From a checkpoint of a small transformer trained on Wikipedia: 6 heads of 128 (1 for keys and values), 1300M tokens.
MLP neurons of a small language model. Each row is named by its layer, matrix (up: input weights) and neuron, and shows model dimensions 16-79. Each number is 128 + 24 x the weight over its row's rms, rounded and kept within 0 to 255.
A block is one neuron, or neurons of one layer that tend to fire together. After each block is what it responds to, as a language model described it from the Wikipedia text at the highest values.

L2.up733 [134 132 107 129 137 103 113 110  97  95 126 181  80 124 124 162 167 130 119 122 143 148 156 149 116 170  91 175  64 156 164 140 152 146 129 132 127 138 108 106 105 150 110  84 121 154 132 128 141 133 175 107 106 128 137 140 125 100 139  77 117  70 171 135]
Description: Plot-summary predicate continuations. Verb endings and predicate words right after a character's name or pronoun in plot summaries and character lists, such as disc-overs, real-izes, is.

L6.up67 [186 140 112 150 131 174 146 127 116 121 141 151 114 139 131 121  90 189 140  74 116 166 113 116 134 136 135  98 152 115 157 114 107  84 152 135 140 110 133 122 111 141  99 163 141 129 115 150 171 112 152 102  92  73 117 148 157 106 151 155 143 109 113 136]
L6.up329 [141 149 122 202 145 168  91 159  99 160 135 105 117 131 152 137 110 167  68 126 143 141 158 159  68  88 151 108 168 144 147  67  90 121 145 105 160 138 104 145 158 150 104 127 150 100 120 124 109 136 162 146  85 128 121 137 127 130 127 107 156 109 165 136]
L6.up1523 [132 152 121 133 116 124 121 105 136 105 140 126 116 127 132 143 149 155 118 131 139 112 130  95  95 146 140 122 164 126 148 128 108 156 149 111 143 169  85 122 122 132 161 133 106 120 120  85 156 162 133  82 137 129 137 147 140 128 128 142 131  64 141 134]
L6.up2010 [228 101 114 117 127 104 107 126 165 152 143 130 131 111 151 148 101 162 114 133 120 146 133 124 119 130 166 116 106 138  98 118 117 112 152 148 133 111 119 133 139 142 108 133 143 102 112 136 139 149 147 131 136 136 104 129 135  82 110  98 136 127 125 125]
Description: Sentence-subject name endings. Final piece of a person's surname or name starting a clause as its subject, right before a verb like was, married, attended (Geir, Visé, Garcia).

L9.up235 [152 108  93 137 169 155 214 160 160 166 116 120 134 122 114 135 117 170 104 136  85 183 152 135 125 125 121 143 149 138 140 108 123 122 134 182  97 101 130 113 127 161 115 137 142 152 206 111 116 101 113 132  86 122 136 120 123 143 109 136 139 122 151 118]
L9.up519 [155 161 152 153 134 137 140  98 143 111  95 135 134 106 116 121 164 117 134 214 142 124 140 131 157 105 108  95 160  99 173 102 104 115 133  95 105 105 117 126 120  92 126 144 154 143 109 186 131 112 137 109 118 163  97 125 147 136 151 119 149 143  97 131]
L9.up593 [107 173 121 142  84 115 125 106 125 150 143 127 149 105 147 145 141 140 117 122 121 110  86 134 136 113 141 131 149 169 146  84 117 119 140 118 154 136 148 122 146 167 107 128 137 128 118 110 100 136 114 148 101  85 150 144 147  71 130 148 146 141 134 133]
L9.up1006 [102 119 127 114 154 165 156 138 112 165 144 126 122 148 124 120  97 161  96 138 118 127 115 117 141  95 182 134 150 159 137 154 156 181  97 144 124 134 106 108 187 113 192 144 105 154 136 152 149 120 125 122  94 115 131  87 140 126 136 106 170 129 126 141]
L9.up1397 [141  90 151 166 164 177 163 134 122 136 128 130 119  97 111 126 136 140  92 112  89 124  98 139 123  97 101 165 157 153 116 130 135 153 168 179  97 122  93 133 138 158 169  98 147 142 130 122 135 120  89 108 138 115 108 120 142 127 109 167 138 143 129 127]
L9.up1400 [109 147 142 111 121 139 129 101 151 149 112 123 121 139  94 128 143  93 110  93 131 107 179 136 120 139 113 114 146  87  77 167 115 120 135  99 137 123 162 119 171 145 115 158 127 187  81  83 140 126 112 169  83 139 121  75 144 120 124 174 134 108 125 116]
L9.up1533 [122 120 172 142 115 108 119 150  99 130  99 141 100 126 126 162 155 100 115 119 164 100 134 131 142  74 148 127 151 119 123 126 113 143 111 127 133 126 102 128  72 128 101 144 150 150 116 140 111  87  86 135 139 129 169 132 139 124 164 133 140 155 118 108]
L9.up1657 [147 106 150 131 180 101 123 150 117 151 114  96 137  98 138 126  81 159 133 126 156 104 155 138 135 157 136 138  86 161 109 121 153 125 126 105 141 142 127 107 133  78 108 132 128 118 112 128 156  95 147 136 130 128 145 125 106 121 125 108 114 123 143 171]
L9.up2526 [140 135 109 126 117 112 128 136 132 138 147 108 140 129 131 118 131  78 103 162 128 146  87  99  90 162 152 138 137 142 136 121 147 137  91 136 127 124  93 155 107 130 132 126 171 119 100 141  87 132 126 183 112 119 149 156 177  84  98 131 170 122 138  92]
L9.up2600 [ 90 104  79 124 128 138 141 153 146 143  87 153 143 102 158 109 142 116 114 120 117 139 150  89  94 130  98 134 136 121 144 141 133 130 123 162 107  84 114 142 189 125 154 119 172 117 126 124 145 118  78 136 180 104 123  98 121 120 153 114 118 131 142 116]
L9.up2806 [ 44 151 101 148 162 182 100 125 119 120 149 123 164 116 135 136  93 117 113 147 119 111 115 180 125 169  86 144 138 159  78  89 146 125 138  88 159  98 128 149 100 164  76 149 150 145 123  99 145 137  69 120 109 150 150 135 196 115 103 101 145 110 167 149]
L9.up2815 [123 156 156 140 115 152 165 154 139 136 154 161 150 123 144 129 167 134 129 164 118 121 107  92 157 128 121  84 158 171 120 128 120 162 136  74 129 159  99 162 137 153 108 131 105 130 148 149 133 124 102 128  99 129 156 104 130 111 151 103 149  98 126 142]
L9.up2820 [128 136 162 146 145 182 119 109 150  99 138 139 122 160 116 126 128 148 133 130 134 121 156 129 164  97 159 181 138 132 177 144 143 163  80 124 120 101 115 113 146 123 169 134 180 168 174  93 137 104 175 104 145 111 139 142 137 146 125 115 130 147 130 145]
L9.up2950 [ 96 127 149 133 132  87 143 120 146 145  96 153 141 168  88 134 127 154 119 136 146 130 117 144  93 132 154 133 152 165 160 142 150 152 129 124  62 100 140  93 150 153 140  82 163 128 140  65 109 116 119 127 114 146 141 133 125 109  91  99 117 123 108 122]
L9.up2983 [129 144 121 148 110 117 163 138 128 125 116  85 160 163 151 134  98 150 133  93 175 129  98 161 118 137 136 131 103 142 148 145 107 139 140 106 110  57 117 132 130 118 114 105 134 165 170 107 158 167 128 139 115 169 122 173 133  96 129 137 146 157  56 110]
L9.up3047 [129 133 153 132 116 117  96 118 143 119 150 116 145 141 156 151 121 102 124 116 131 119  71 110 147 131 160  90  90 175 141 164 109 136 140 127 117 104 160 105 130 141 136 130 155 135 157 136 169 143 137 147 123 120 132 152 109 133 144  88 159  94  95  74]
Description: Separator before next digit. Separators and mid-number pieces that come right after a digit and are followed by another, as in score dashes (1–0), table pipes between stats, and decimal points (19.6).

L9.up142 [122 164 107 107 106 144 136 138  85 130 136 149 120 123  99  66 125 143  88 131 136 156 154 138  92 136 120 105 101 145 163 117 128 131 155 120 140 107 116 141 157 142 130 184  78 125 131 140 113 152 177 136 187 112 115 128 124  95 137 105 120 130 175 114]
L9.up292 [152 191  92  97 122 141 145 139 124 126 158 148 108 103 158 141 161 116 133 129 125 158 149 139 123 124 110 153 124 137 119 116 131 114 133  96 119 139 130  92 155  98  96 133  85 113 112 146  59 162 150 171  96 102 133 139 120 104 109 118  80 127 109 103]
L9.up554 [149 126 125 181 169  93 121 140 136 162 111 127 100 126 110 167 102 131 116 133 105 123 124 101 117 148 127 165 136 130  91 132  92 137 158 157  98 121 136  88 130 117 114 162 133 128 118  97 161  84 107 119 105 130 114 111 120 146 142  96 191 139 110  92]
L9.up722 [178 118 103 176 124 127 134 120 105 145 134 112 165 116 111 125 121 124 119 108 136 135 117 123 139 120 157 151 162 144 161  73 125 108 112 119 146 119 139 134 125 105 123 137 108 130 129 119 116 161 134 137 126  86 114 142 103 149 138 132 160 109 122 121]
L9.up818 [159 147 109 147 124 153  82 166  91 141 138 106 166 127  99 127 125 123 150 109 100 114 104 105 124 155  76 105  94 121 166 114 134 132 141 134 125  83 107 118 154 146 157 127 103  87 147 105 152 152 157 106 164 168 116 135 121 157 132 113 108  93 111 103]
L9.up838 [121 144 116 186 111 120 135 157 120 164 125 165 127 150 137 147 141 133 102 115 106 200 109 105 128 121 118 142 161 119 188 122  80 109 125 149 147 129 128 123 160 131 143 111  96 130 123 114 122 148 101 103 110 113  97  97 114  64  99 106 122 123 135 116]
L9.up1103 [ 92 164 135 114 107 121  60 118  83 132 150 158 135 124  76 164 152 133 139 107 113 102 165 110 116 101 124  99 132 126  98 178 140 104 126 141 147 115  94 147 178 162 140 112 119 138 108  98 135 128 127 162 147 121 168 141 103 132 101 113 157 150 127 162]
L9.up1695 [167 107 130 168 108 132  89 136 164 151 137 121 128 118 134  73 126 142 100 105 104 185 128 119 102 150 130 105 129 124 147  92 135 124 171 120  92 130 154 149 146 150 134 138 148  72 123 124 137 171 133 113  93 100 125 143 122  77 160 127 100 125 113 145]
L9.up1746 [178 149 153 117 101 156  87  88 141 164 137 118 110 137 116 147 144 142 111 121 170 134 149 118 145 165 131 159  98 126 176 137 116 128 139 108 117  80 160 108 109 146 112 146 108 104 120 121 145 114 122 123  94 132 145 138 109 139 129 126 122 132 153 138]
L9.up2163 [139 144  93 145 127 129 111 155 122  97 170 148 158  68  86 131 131 103  95 142 137 131 148 106 108 113 141 131 126 125 154 172 104  74 165 152 134 117 155 148 118 152 177 135  97 122 134 146 144 137 125 134 112  94 136 141 149 120 111 100  79 155 145 111]
L9.up2179 [159 131 106 142 140 160  85 158 115 136 154 124 141  84  97 133  91 164 154 146 133 144 112 110 136 126 104 125 121 111 168 101 136 103 135 150 142  86 123 116 101 175 131 146 109 104 122 125 181  80 213 127 155 136 142 106 122 158  90 112 104 113 126 106]
L9.up2223 [119 161  53 129 126  99 148 164 104 133 156 118 177 108  95 113 131 117 110 113  99 132 120 111 120 162 142 120 138 155 134 121 132 163 146 134 139 149 113 112 139 108 162 180  73 139 105 140 145 133 135 106 175 115 115 145 155 155 147  94 125 141 126 119]
L9.up2296 [141 169 110 148 169 133  64 115 102 114 163 158 113 130  84 157 101 116 139 125 143 147  91 150 101 158 130 113 157 108 156 108 122 126 160 163 105 115 151 134  90 158 147  89 170  90 132 138 118 145 137 150 125  86 107 143 168 117 132 138 155 119 108 135]
L9.up2378 [148 122 119 160 148 120 125 120 114 143 140 118 185 105 131 145  88 130 145 124 159 130 103  82 154 120 112  98  99 145 146 143 128 135 158 151 137 106 103  96 123 140 119 100 127 167 140 154 138  93 169 132 119 162  72 147 129 127 113 121 131 100 151 101]
L9.up2547 [ 99 173 155 165 141 104  92 124 109 131 152 128 102 121  54 100 134  98 168 148 142 109 136 148 103 122 118 128 102 156 142 123 130 169 130 122 139 164 131  92 113 118 161 118 132 118 137 101 115 124 183 121 131 117 120 141  98 129 153 102 120 112 155 135]
L9.up2971 [112 137 135 127 110 149  91 194 102 167 140 157  89  93 109 127 102 158 127 169 125 147 107 111 111  99 105  72 129 110 136 157 136 127 119 153 123  65 115  78 114 150  95 109 113 126 138 119 136  89 181 153 148 110 156  88 118 143  87 109 100 112 109 122]
Description: Clause subject before verb. Final token of a clause's subject just before its verb, often the last piece of a character name in plot summaries (Hú-rin, Gray-son) or he, she, commanders, band.

L2.up2761 [147 103 138 192 138 126 151 144 172 111 119 148  91 115 133 125 110 167 124 133 182 112 152 113 103 163 127 115 109 140 164 108 127 155 109 156 117 139 109 145 120 156 136 129 189 164 129 105 146 184  76 145 149  89 171 109 140 111 175 115 133 134 140 104]
Description: Football results tables. Tokens inside sports results and league tables, mainly score dashes, digits and cell separators (0–1, Kilmarnock 0-1, | 8), plus team-name pieces (FC, Division, team).